Weights of a small transformer language model.
Size: 8 layers, width 512, MLP 1792 quick GELU, vocabulary 32000, 55.9M parameters.
MLP neurons of a small language model. Each row is named by its layer, matrix (up: input weights; down: output weights) and neuron, and shows model dimensions 186-313. Each number is 500 + 40 x the weight over its row's rms, rounded and kept within 0 to 999. Numbers have three digits each.
Before each neuron's rows is what it responds to, as a language model described it from the Wikipedia text at the highest values.

Description: Fires on the word just before an expected past participle in passive constructions, mostly was, be, being, been, get, plus adverbs there (subsequently, quickly).
L2.up974:525495439488405533433552460540533497529484421532536558486433502499543512537449450537489491615414560505471426455473492574489560404587467497478475575524491513509470471506428518509511522475471498434602457472499459568482434491508502496469567464494512533424560453498499507442485492551513473520480461518466510533505510493471532535451526430503479456488503480535483499454503449553539548479460
L2.down974:504435476600461570432544536546471574454437458445515553539437512509468505552474526502460522529523572497533496505486488495485523357525487456526519504433530545506554524449487530538542555529553493457539422493498512493472520450523454640492494550522534516476503493513477476508533466493433533499536507542524512544453469496473530502417450580523559521427517513496528557522511568473502527515531

Description: Capital C as the first piece of a word or acronym, often at the start of quoted titles or in abbreviations, e.g. "Creepin'", CRAN, F.C., D.C.; sometimes after United (States).
L2.up703:486541532375556495505489387507525431474461495512559497546451535538504474462485474572473518520479515556522532540549498563547456525544420513537492501553463535527500474523480523482587593583528517524551506563470520581499526535465498496454492533498507475485511499508455504448531562484483480485527506446532594510522502481459469540542514501543527495519515479514596536550553540524450439537523
L2.down703:500483494518555452491507511561507479521473459461486476437470483591431436496443461472468527441476444481562499552472577470462528496541521573578476459475421513536504489534528542527573599514589427469505505526479488442502512494560460561541502477475526530459513550446532482523451482531540532426544408547521532575485564488441502466479532510438560484407458536462478504517452562535593506499463

Description: Words that lead into a descriptive property, like very, quite, wide, high, un-, has/have, and the before family; also colons after infobox field names.
L2.up1471:489505469414457506462404461555518450482531476512525552473534523441467450436440484576492443444557521572493440452490492484514404501467457500549491452536565488417479542509508506561507466507459470502538491439591493547514414494424564501466579497476455517469473527460468504411436501478486544480490494558532530564475514491469548469438514512492490492487504462448498509491507571566508475499443
L2.down1471:549574462528545515549554549517530544491567490523496399529576510582437552619476476524550497431503526502501454474497523484551501519463517460493458541416551502441510421467447530578526515506528470457458463487474556565479521450426494517529509541476496503501458503473458534534475497488525498509484485495485469581506528451532514545543519485489504508446501480462529504512536541534544529439499

Description: Closing == or === markers ending Wikipedia section headings such as ==See also==, == Reception ==, ===North America===; weaker on mid-word pieces, hyphens and most.
L3.up1196:549544478465426505536527446442491526558603522516516505475525536479503586483501464542546494521466468504453458490515528539464549512451521550588510572563506426480505489498481526499551551447510429566526546539543480449515477568486492525568504469551464507505525552404518516426514499574495573491471497508461466504496486499505550489528558512494527488513469551499569535504505505495516495442504
L3.down1196:476521497440509471558489445467493477468494411468396464442455522546503480475517544473505543499471495516503464453448492503537525515422534495471569508541514501510406530521476492555511443463508447599527491514531487491502472540484516504522565479504480558547499511405540502458504574517467530543487519519499553441556482489474505512495514444539543473541522469479514548560559446468436509474478

Description: Final pieces that complete nouns, often nominalizing suffixes like -ation, -ization, -ing, plural -s, -y, plus closing parentheses, usually before of or a comma or in headings (verification, Uses, Heats).
L2.up1708:589472556419568533504604521425478478547515504506554456492474504519481475456504446576493510535526436454486556513480346494550525491510479501517458469547482470454556502404488546526501513492447485449530482544494508517533449458472519466437484502517466496568543502501485485529503365487538504473486501467546485453522480483385374518484466470527411494481474559545555510458499431516444450507495
L2.down1708:455530516526507493509535491481548507559566475496443525529478467534491545458511491578422483507493564428561539526439545437450490512437499531512459467458459469518573526518504491509502532509503587482440556468509532552459500435454444460487437499519520478523503549503503563523543491580457500498532467544478484510503529487486532416467469471559537500486537527487459493516536513436476507483519

Description: Column-header and field-label words in Wikipedia tables and infoboxes, usually after a pipe or dash, such as %, Position, Rank, Votes, Elevation.
L3.up280:522491470379466588528511471546520474461542564526481547534525583471529440485425518551536517540514471517471538449490516515499493529474447506518543515487532434480547479463493492466507542526448452445504591506484521481510502529446553483529520491570445538472518495462443561437465487462475543458508494500547523476511540486402463474485486437494432530536543518437520506493540477508521507473501
L3.down280:543535557418447543506551430449552500487569463451508484478461497505515541587480457549520482577492537440478458506511502509482449549500521459526449556497545494523490437454532474501478492462535455461501444497509470515445484527472479528549452482557479580540537473376501487501476530467503433455544469441401489478459467488474509572481472535560476490502492492490460488522536497530483514507481

Description: Numbers or selecting words opening a noun phrase after "of", "over", "only" or "one of", such as three, 14, the, following, selected, notable.
L3.up201:553496520469532549511551530482536537397543559538513482473491525493508489573424485546510519449525400486445508506478540521560469470526452513524525594504480453539403493457484485555532507454466430483506519499488484510592500556570461502480466488527485475525491475480432483484543496587553497507428542502440480473505438484524475484515574591529464471495484495545520447435519520571461528447504
L3.down201:499462479485440493456429494531584486471520456525502465499451479442513499593483481524468501413480542481471437484458467518481515480520485451499570490515537522510475481466539535510535476475434498541495514526524522456581510578439504503505505470573505491534561447456438512513504588580519467479531490534564488446512576524492527537486500520492454539532530539473578517469478531489494501479453

Description: Number words and quantifiers opening a counted noun phrase, strongest on "twenty" before a hyphenated compound like twenty-two; also three, two, many, several.
L2.up730:551510507474541506458533398477614458439511500466496523478480512521548480502391522529533519456477490490452510475546520542487492498569466453457469511516581427572552456486488503475517481512489451545506473510480514445581460469471535519462467429589493534525521505506474517527562495560495526421431507490536492537519540523542497517554383550600535503504513436448558531514480499584420494487524
L2.down730:516493539492525490457431482474578445455499450523595486515498446447442471530436495519503489339489527512501508511547517538495446505521546469530480512485514482540510533482521534543480488543533461439542558530514502504516415453458505539462471492513483522569465501507507531524489544559503549485544517571531501520496537533472468469557458502466471564526515514501502499452533476583500531420501

Description: Words that usually come right before "of" or open a linked clause, such as composed, consisting, behalf, spite, out, because, and commas before "of which".
L5.up1186:555435479451570525496514530502487466511549563428532525508458552468562499480499468571472505549505493490533520489516502480544469512526448539478500476545514408452461416532506541493494530469497516473491499438496536479464485427501505492492499452465516572507511489447464510437477531414472493442477510574519510519489454411451433441503435468528393475532504457537459452520529529525495514433438
L5.down1186:549515509431540562576513465504490511517504521449509409475522504533488557548445453462507470534546504569499478473489568513458510567480616390492492523584484490449498463466520551501524453458489482538540464501538523494479445507505416517483545557506546485467502545509533521501499458536445557430549549626478490467512483497476445504566518518491435494525498512555520513508487481491454507477498

Description: Structural tokens in Wikipedia infoboxes, headers and tables: field labels after a list dash (Website, Binomial name), closing == of section headings, table % cells.
L2.up689:485476552450472533455571502484526496483530516433476491419408566455456487510463502565464467549461470479522486508549437473492503517504534560573486515525505451412554497415493454562517518482457494513468449496545557541486428491486525508500551459550451535517453564492483505456483465508422472477449589530461528469539509465430507487426515514485440527559499579522514548510442472521547529501422
L2.down689:544574517487468538488448464469490510462525548519479562531500470414502510503522505410448552495527499572447525503433488535484496472486530552529473528509468579526572464591525557486465469461531541489474533481462515507502502571600498453443486505503522479481466512430474429553499505543527474506559456586471480485439456490547475492508556538500485534438437463502474478529535481450531476427512

Description: Closing equals signs of wiki headings such as ==History== or = Marcel Lorber =, and line breaks ending a paragraph or list item before the next block.
L2.up815:501524487519481495509583521508565477547538444420443571472479532439508522490464499518527565518447522477553484502454529463593523458547485471530550469510440487535510483518513546524513499486481458484588541503488506554486473485461508475472519473567446537475574519514462559466449423509530537479517480524499511478472418499539411488527541453465488498508514481451477490611560439550465538452494
L2.down815:458527490564433453521548479457537552500538444479444459491492543441464495451571576434466521469422552473527478479528491528520501528436517519464499464465509471421487485471455501524547546490535497494551597574494501544463479541465495470442528474464476495503533520522514540491489477538543492501549465494451426480508529439498487492519417453419478477524540508526557428518501487515469563500536

Description: Nouns naming a place, area or part of one, often after compass adjectives, in geographic and route descriptions, such as southern terminus, eastern part, Choctaw County.
L3.up106:579465505441460508485537471557504475486490463493484456429452535529463439534494448573498478486474538497486501462548429580526481517554503472502510422501454501468465575509496464509494499480462439492447491446525492495457459556505525487497470486471490558451440513511504553462462478490565469490499497483554542545546464431440536449510519432489505566469525449466478531521516483533530515430398
L3.down106:463507520517503509506484463535488449447479487487501499522570527488528507573555516501564494527467485501510450489529514394477485506480474465517530589552589524504478490413503508533498491514561516506523560534509453539487516422480521484501453485554524475495533440460480547485545578518387473444526487548475481559477525553455479516477511546561458526617525467541495505507547499524516507515475

Description: Fires on the main verb or copula right after a sentence's subject noun phrase in narrative or descriptive prose, such as was, are, earned, kept; weaker on stray mid-word pieces in names.
L5.up1173:497471489517505493521539475484543476519432482431483540557503521528441535470590523484494447591441528498445490457506518533463500442531563542541431528488483500409429469476511466509492551542497526511424482498471524447488533536472433498465504464544544481435490503438452446514503446490505563450535597508509461496488470465423494451415557488509548463490514548436490518467489426495464490451490
L5.down1173:503463494445461479485444457495501478438508542504554513459543392514505449495460525482605390431475488498547508571430496538515447526484496457517538455525506423494559528514498424513545566521555449504514616430503532558508505465528552485499521457498506474424507456495468436538529536443526486484444511473504496489392433604500432507493503478498470543481547510503496430520477555510545490474549

Description: Interior subword pieces of rare proper nouns and technical terms, such as Zan-zi-bar, Achae-men-id and tri-ge-minal, plus commas, colons and hyphens in infobox lists.
L5.up256:499483430533482531471510492454511469486531537471506577483533517467536501592423516485499494498470502516475557510539577499419494584456543453552511470548537505472464551571525515527509563519464500471556506491593606417414442546492404506474476472501437458486486395498551502497504501481494510449483566469512491557500440445497564400503445487502516452508404457416495450509509465507523542479499
L5.down256:493475543502458517527476472540521501511445499554537508490532545488471569455503544486462554469531537440580531482428545472547507505529520536543500537502441477483501483545466508525574500510488510525468517446513565526498499360499528438468491488519490496553525501473561574479444551533423509499513527531525502494543551531520493472437499430439498541469546464477525518420459572528514518469489

Description: Forms of "to be" (is, was, be, been) right after a subject, plus adverbs inside the verb phrase, e.g. "it is", "would not be completely".
L3.up296:512506494464516543421567452533461462504455470498522554521472492518468517515446536580487516533576534525484465486529485547482494438571467554474490521485454530522513522512510485466495570526490452514491481511426537557501505513504508536498513430510454526453459454547484575503503522527483495533509481469480526545496487493521548464512447500605439453501461504496531573472529466531528447419460
L3.down296:500480497534530548455571460544544536493355501455469551531451494497476502482405519532534484509505590482498494520523473513493535367513510567484526521539489564523546517471539446528505541598566486496548432547488509478437487475505470557466473533455505562472460511516446525516502467511494450504591429519449532507444450516507531471494458518488529505516499495485527553469525514454519527558502

Description: First word of a descriptive phrase right after a comma or period, often a participle or adverb: also known, Nicknamed, often, branded, called.
L3.up509:497490517474509477448487510511497523426479538517529506491480549516510470468486485558591510524484487540477432515504515493548455464456530477435496510533458480479538479502536522532540553447446445497568551524488501451575508482467448474506544440579533519565550574466508533563442494479462442421484494485491524546512492533529509494489480459541465471585531606476564467468506483494478435510492
L3.down509:484501456481455517491493385495535525491466499527532584543511509505562507480472534542498511476524481507466509494497501507484530448533495482474485532537529534515443563425559452433546516540509477533528458484474516505498498522523503421539518481466470457501473426592532458466533475513468450507507513474484531535519440459429622536517512549539518524524602530511543528448519459456530419537454

Description: Mainly medal-color words (Gold, Silver, Bronze) in sports results tables; also adjectives or ordinals after "the" (right, late, twentieth) and section-heading words.
L3.up239:529519481458525495455516505487500528515447499443468548475497546429468505476540517496464496469444503533515483430511584479574475544518401521556431477464401466497486527489509483473502530441485472481502492546479494554521456485493468492482617485489493501521513506495477513552506473468505482478475541496549472491465532481469517526432520490519488551574505470467526491526462512525509589465424
L3.down239:508476482519509483500558547506464485528516473481419478462524518592373538483543467448446462461518556527480491417479451546458605538490543519440490452508493522503494473551537520571480511550517546493514511540524488468488429463431540550517438599513503543503464528579517466547502535509475471541525442536490398474501507509504477433533506452461510464507422524511489592586486490500456550536467

Description: Opening or middle subword pieces of multi-token words whose continuation must follow, e.g. y(arrow), neuro-trans(mitter), hyper-sen(sitivity), k(ilns), also first words of compounds like word retrieval.
L5.up1416:452469500421420479552539455528462511465515500489544478503530519524497406467544538584501456520538513429480478500535479538526520475537490501473481493557488469565466547514505512489504455457517479459544493514454482461532501494493551454481447583520478441550494519561517509510531454502513648570489537484456532486479483461505543532498439473513546546421582446410466511506535487535529479514543
L5.down1416:499480518535512601522550541554534557510536498537491546570491493499511524494469422509483495513444489450515508489430500486470478406515428434485524475477503465475471447485481531499522591470474515472453535496565516516389521476436445471486473514487564474501539439466492465492437486496492424407427523511526531503419515535514430493512518490440493480514413513513542470425509478486489489480521

Description: Prepositions opening a fronted adverbial at the start of a sentence or clause, often after "that" or "but", e.g. In 1924, at that time, on February 9.
L3.up623:505539552526502518481485528491449484536536596529529521483482463465531473463455561531543423567519517482411458553493525531515468489491508550563422499532532467519552495530471525493537486553493455481537539511545546499617441566515483473497497533487506565500566522470435524522470374432522456494515477503473488471458550565524466482489491469459530484541509507449517509495507449536538514461506
L3.down623:501501554504530517521471565554513474481431505490462416457496603490417516576461497460491472505565544478482485469544533505458458501513515479390561385540528482516544498542501458507539556531477496509476426511539531490432593480488490430460507540467603574456498506442476500533507459485502478489538437524518504511495503475475457472509513515475533475426492557546563456453510530496510536520452

Description: Closing == or === marks ending wiki section titles (==Production==, == Geology ==), plus the line break after a title or paragraph.
L5.up674:477527486502492511494579530542511491501501449513490557528471561535487465529523503523583529427479472520454435501464473536510468442479458502568484549532496462504538489543501557494533493561515506530529560514512510540569452547531437477471566549531566535530444472414517496455469541536526516523535481565513551460518505482510563517501519504504515496435509479525496560570498508517545553480474
L5.down674:542473511514466504471518407450514511569491518529542473453470541507523518555488508511541504538475497481562468469527459516530467450424486509505500516507553461492473501456435461470569562473501451490499559493513542538506491463487517515522470488541484492503466443491542523456493541519483537476499508481524537523435485474501423551536512484507481489481464532477452515484500512500496454484491

Description: Verbs, numbers and quantifiers, "of" and possessive s that open a following noun phrase in encyclopedic prose, such as gave, won, three terms.
L5.up335:525553469449502444487513472479538519462512517473566626504460476559492464552521499486505522437477469543476450492488429458495508489541492496488524468510555483511562506539511516514489452559461494478576480542529489437496488416418423513470473417459557485502416535464549534476543493572520548471512575501491509509531468566415525513451511473540532468471474527526559442492532512453485558499495
L5.down335:465455564499541539516509441475501501461463491495453465466543511435493546445542466422491441515423483533543559499472514496425371473565520456467517504575514562435477474477468470522456633506488555454477536471468493601489529454459524530509563503519471529546549564559405471510479510514476493552520465495520509572508477526467548488468471481509477558535430416446568439562490519509467508453478

Description: Mainly words stating where or how something sits, such as located, lies, and the colon after Elevation, plus elongated or elongate in species descriptions; weaker hits are scattered word fragments like Co, od, ent.
L3.up1179:508445460483429458501497474517521508459462479502568570517543517511587528466511534534519548500504448512546472527494466527490494534482474549533510475472471487475481469505407478583481533535525453461475456483470566465550452518473465490512526541517531556532419607532489544499406487530460501456439478468460502481461514546448545472550547435505469538566522502506451592471557466537476473572487
L3.down1179:497444571617461512481474460578518555375516511471510514574555465504496443546527487452558547434495497466445542514484497540493530541406433536500526588562534556457574524520459539550550534501500502514538466487471485471457522478505414552542490544503474510521465500477519522486537475525511459480544464462565513446575450512530507473447505456435472526575480476461408541543452522386522527499463

Description: Apostrophes before s or t in possessives and contractions (Christie's, master's, Let's, Don't), plus comparison words like from, as, like.
L3.up886:574560576513491531510533449546501487493453503491449514433489505416591479483477496519468455539560518517508569516532432484449505487543522503491515619495506478539476430468501424527542516600452522507523471512485460496526430451481533452501553454529393443476429450456440559509542543451492498484480496509481564495506511478535464449540552527519467534508481451519457507466482457492438609451480
L3.down886:467452516494482523496481467536499517434496467510445508436471499498509550484470520495471467509540459479549514493482477517540539534472545448464530488487481438529452470565450417531547505486512550469521479440518474427480494499517547502539568499433451520488478485468503561494496530509507517500506536449475584496541530485529569469505465392531442504517528537470474414528514511534461548498559

Description: Opening or middle subword pieces of words split across several tokens, where the word is not yet complete, such as con in self-concept, tro in trousers, pre in premenopausal.
L3.up1523:555426410464544516478460437488488458499449519552542499452474472443541540499547548521495501569438484535477463531476462499530536527538572426473477563477451481462477379500467497473479595524468491528520505488481584513460450488443512561414522512539504491522432461493509467532556474550468503519499487450527467532464511514512545562504537515498466480495518524508519542525554528548474510377417
L3.down1523:419581463595529508530559461536521590546490478509495494544515638527459522419519558537505438503510507436470496556471475464516503477482448541511504563480433501467537440560504489443505488597485546511488468445511538512461496496450453539472470536528430498522465497486555547507470483499534511526564499498471478465523550499507479503566498504510493501461517493495569476487507492519477484534485

Description: Ordinal words and suffixes marking position in a sequence, such as Second World War, 17th century, third single, 22nd; also each and shortly.
L2.up265:462523492446454474441511540488575482517589506473532567521483526486531479504509499466492537530461432491505406488564533541484463553552448506528501520535524473508548516513497576537480516480482538517496484516484526520574454518500538486485517405501465533497509531516512554448488509453565475458531549553507528487559493460527445494464563474533462518516536562463537531548501459599443557514465
L2.down265:543517461485481485556536515512501546485543479482469489544497525540459511598508521422522474568573548514485531514472498531476476519497474541489494465481453438547433378539454606492404504491517516417542472588545510424460458530502432533520519456508506455459500575429546519497512482455497479557574468493526504454525511486552467473544507473404518516485517451466514481517509517530486503563475

Description: Settlement or jurisdiction nouns in geographic descriptions, e.g. civil parish, census town, single village, local, within, located in.
L2.up740:451523543472479591487490477530465463470474468488532533484527499472613444483535498551523499494528505513456485509500516576451483483575474466530485463571469484481587547496528544486460544471424442524469454533430534478564497566512495494444521467538483547487575610520484494490499449505509527441490544443544489458572555439513535492477497517504546584577561444526646507482463441516420474551427
L2.down740:557538557481512528527513498428420536489541536518477508517535493458525544532511468542528524529584498497574483494474497553511475394556471484429547461505504473481525535532523533535501500541480445479487512544504496477511409493455526533460553563556547492487559538524426514507508493570456533506413580480441506473483468496533600403448461592504477495547440548542519527487525477541519533507529

Description: Mixed junction tokens: the circa abbreviation c before dates, the complementizer that after verbs or nouns (holding that, testified that), table pipes after dates, and commas after openers (Furthermore, Two years later).
L3.up1509:509496517404466532527456483474483521514460536481508521508415497462514431494529450514505532472499476523491506440475499512449468523578514567536458536543480487532523466455435436510482527519551463488550507510485519536497491445554558415469457512482523597525462445446512539446500484462522495467420517443428518505627533522545487539502490475522479436513466515468517494515520528506478565533492
L3.down1509:457491570494472502456546474525563490506499456415527515503512503513448542537452572486385529505506455518521549463543581563482459569533445498532504448484529403556524468453493537506511564475536516490483477514498523462446474476510487516538505449473514518508493572497490473524426489516562461491527479503526454488499492441525484540528454443501526482544467454510499513491472585497492474499439

Description: Words that set up a following name, alias or list of examples, such as "such (as)", "also known (as)", "including", "include", plus stray name initials like "K".
L2.up1176:539534500474465489455527490565562457456524467524534601532548474461555493449432489562483451495491540505445480503551520576509454473512447473461414539477439536502519506392551483491462518551389539409511545498465495521533453544539497433486490475507484482544521460493455525398465542481441475452453518542550496525507456527498483473481549475550527560460552481555513466487475520498501507489514
L2.down1176:478546518467491427505541387571538566560495476528482478530472463511494458430489447529509476478430547540507500546517544577477496443524484532485519447447468497481460478440567557438538523497442518466500587478502509516556500518469501524547484524510496590487511457578486493488489518465513497467499510517559546471519491563460494547525514542491606549493511540503540494501514488505491523544467

Description: Mostly two groups: nouns opening Wikipedia section headings after ==, like History, Production, Release and reception; and the apostrophe in names like Christie's, Majesty's, plus some mid-word pieces (di-ner, Facul-ty).
L5.up1244:485509544509490493594533482527479467456518536461503512434440494437548452511501465550587517540481529521528503447470419546508521507507539510529505482527478471539487583504472437555578517503503541429491455405554444474552468527469454454486531539508478475525486536440512556523512445478537541489454485501541542503515473517531528524459495464524500550430482463523515544555506445497403547499524
L5.down1244:486550582542526529521491439488452485558525445417505466573526520509575468480472454466479464504469532495556522495516516464643471445506577450475429464529495476503547478519525533512445478471502566508447528503482511519493486490526472562532499514504485511511511470466410470578438454542456480540493476446502541508473508596471441499506549491458463518521497505555522463495481515593461547553582

Description: Modifier words or ordinal suffixes just before a head noun in names and titles, such as 2nd Platoon, State Dining Room, Free Church, second officer.
L5.up77:537451541522499512488500539556460528515493473519501536451534466502507540480602486531520495569488505503509468486470482515552470464572477551498488469510491480555472470489487561498458525516533479483537528503525518523548456441490536475453523430492532520502556515532567483510514501435581557505567522560453466449542504492528496479402449463590450554528549498425528508562441497551513444505516
L5.down77:438459448513477485495496489503522552560450530445547443466454482488530558494426438551462475500461521504477533468516568499463485453495455531504475478534393521542492433507511523544474521539538560498517416541453517514559509501477538529493503499507450492558539459517456564500501466495465438422538507465425529488499493521478482467501514447489442503500462461533458465481505513513461506533515

Description: Nouns and words right after "the" that refer back to the article's subject, mostly places, e.g. the parish, the locality, the township, the family, the first; also title "=" marks and table "|".
L3.up176:514530532453457539489532472537565477464489430541538503504484539507511498518460507484525524501480515494515600519466448560457504545497451499466513502532464515482440519444457551561521539480445445503527581477540476530495437496443453441514562450491509519510546509452459570454518516479564485542456477524544577551561490432445470520459466531528449557487631483534476529579454482565469464457428
L3.down176:536511511450455478524546494460547475514527554433517490516552476505473580508485518525532518426473533481427387562472544447477499469569537471486483537584536470499517447542473449452480473535520440479507470483473421472539488471490579468549406493464526458578512524522498533563541538476422505423551516534509481547400476502498538532541533444573405501526498426519504468451479423471521458562438

Description: Zero cells in sports stats tables, closing brackets in climate tables, and words leading into dates or figures (During, until, In office, finished).
L2.up519:443531482454473528566509534530507537448443478540472472464441558482489495483484499520500550539481440472510492468493507528475439533475501469461502542478488425492528542486448479507539514522443484540529527452503457535495545542453557439527588477588435453560567492474449607461504485422574502427513501527490499466488458490548512500517408523469514474535582512481545564464524498509501451469441
L2.down519:474487590454477504486451515493422433507452514496523461460532505438498533514471508438508532488477539486483543545554469476486462479507504481459407423520484462479558459512456482496460465510571504510460497506575492396494467482495571457562560543452545464523552526463519546455545524471526501467498486563502503489391531502531465505481481470458581422430541595567463530497536495486480472520458

Description: Final word pieces or suffix words of place names, e.g. Soli-hull, Kajiado County, Pembroke Borough, parish, town; weaker on She, who, was after subjects.
L5.up357:450460434450475458563526492514456552554472503557507523468476530538472571501506498545545473564508548546528464462572450542483495474502506536529470489516469475505517506539463427498480469579556455500565483447542506451459435529489508506572523471499445496481511551458495517443555519487475570522536476565558530473569426523462502508424476438604475547544416498476506441500500470534427412561499
L5.down357:454504510515480547516497540472474482556483490494490522551523499426476454496512463535432528446497468453513534495521451519505481518532444517476552549481511503464490553471493492528506467506521491509506461534555477533470423496538466465523522509573502469449501536484491551442547457535522473491506458463435459560539549423484622505472533462501446568491540477471592528607488500509524531512519

Description: First pieces of split words or values, mostly in tables and lists, such as N in N/A, Nußloch, para(plegic), plus frequent and.
L2.up1069:449461400482510496484550444469549513541511454555460478488571495489533474478528473532575479519567578489561490495509432537446430484461487549555475491486525506562526545482450498509512562527532472455539455437491555519584524492425466479471532490552482509498546494530521540469539433415471534464477550493455528499527478442587497501547478522567548515470492564459519575566457491570493506466522
L2.down1069:468601555501476444466455467530519517497527419514594447553498503531495473466434429522495528541503506481523478482409402492443473494473521482479508452479532470515503525480485501517531518404467464525463528468476534452486552499521512420513505535446464490494571461475564481488425518424507522456475494533514421574437439574546492486527483496569448597475503499425497463556522481569443515473532

Description: Verbs or adverbs beginning a predicate right after a place as subject in geography text, e.g. "The mountain is", "It was", "largely".
L5.up1741:490510542501501494530519496558534499526456472401527503460381535470474436477490461570438505532497532507416434463481485548515512517513458537521497471458515448456538529504504495449473503519391394475547427496563499504517469476481536492461548533478510488470407553476512518457457407447491465542523485489592499489466542495457543537462500471563485448462489550494540576502515477551396487447465
L5.down1741:488508473503499501525550540571532589540459487502494489436535543463482492437513516511431457423524528545499532475492458476521514539514469584517480503434532505506455545510432485501507543462483557527491519465424510473417496514457498423542547507502539526519405482517463463542414508520479421518445549469509513528439502451488530470528609504584474504587506518483455556536503502455530485447488

Description: Compass-direction and position words in geographic location descriptions, such as east (of), along, eastern, foot of, end of, mostly right after "the" or a distance.
L2.up1501:562482536432495526508477405562542513484523494454507567537437532483548447460454453580520480531513512529542512546495488516552468463470489481520457463497506446518558532558502446491520491427427448480477520471456502494557486601507525512484464476536467578477451545467516550413549492474482520493496535425606568536523540476530532542490493473519502460442524537462531571543523497536475538428477
L2.down1501:545529555467534497451539513538485458508517549507447488556525526435475500553484519570487500424551462454518538529435439523461501558470483516530512505508515459484476502457510548522482552508509524420491481446473583541495556493467541557574538523522476557451540517475485459508512512555540509477429536529485518478522488464465551444428552566496479542523461531478517473472524538532546445491462

Description: Final word of a connective, definitional phrase or infobox/table field label that introduces what follows, such as "As a result", "an example", "Played for".
L5.up976:548457451472472552493484545447506376470443494478486499511520484500541433525540531485535478563463509482519514558515505520425490574532496541461502536559513530526508497468449468484558534523479529463490523493563519443537466516514448436488541419502521491512493474478480535475535503450460491464477463520504563523481513458510541449469493452458489513553550458501544507515538491501438493456489
L5.down976:449538445478482481496499504544551520487558481493547517512480489493511546505502518463568530494498527448471527483474516486520522501538504523517511512485487460375521534453508527490455581514462494519517521504532559497475474481498563510436497475554460580508505544485527561506551525501465509501503470512563475523583546479543482592499462528487532431486538512540502526473587545541483429487524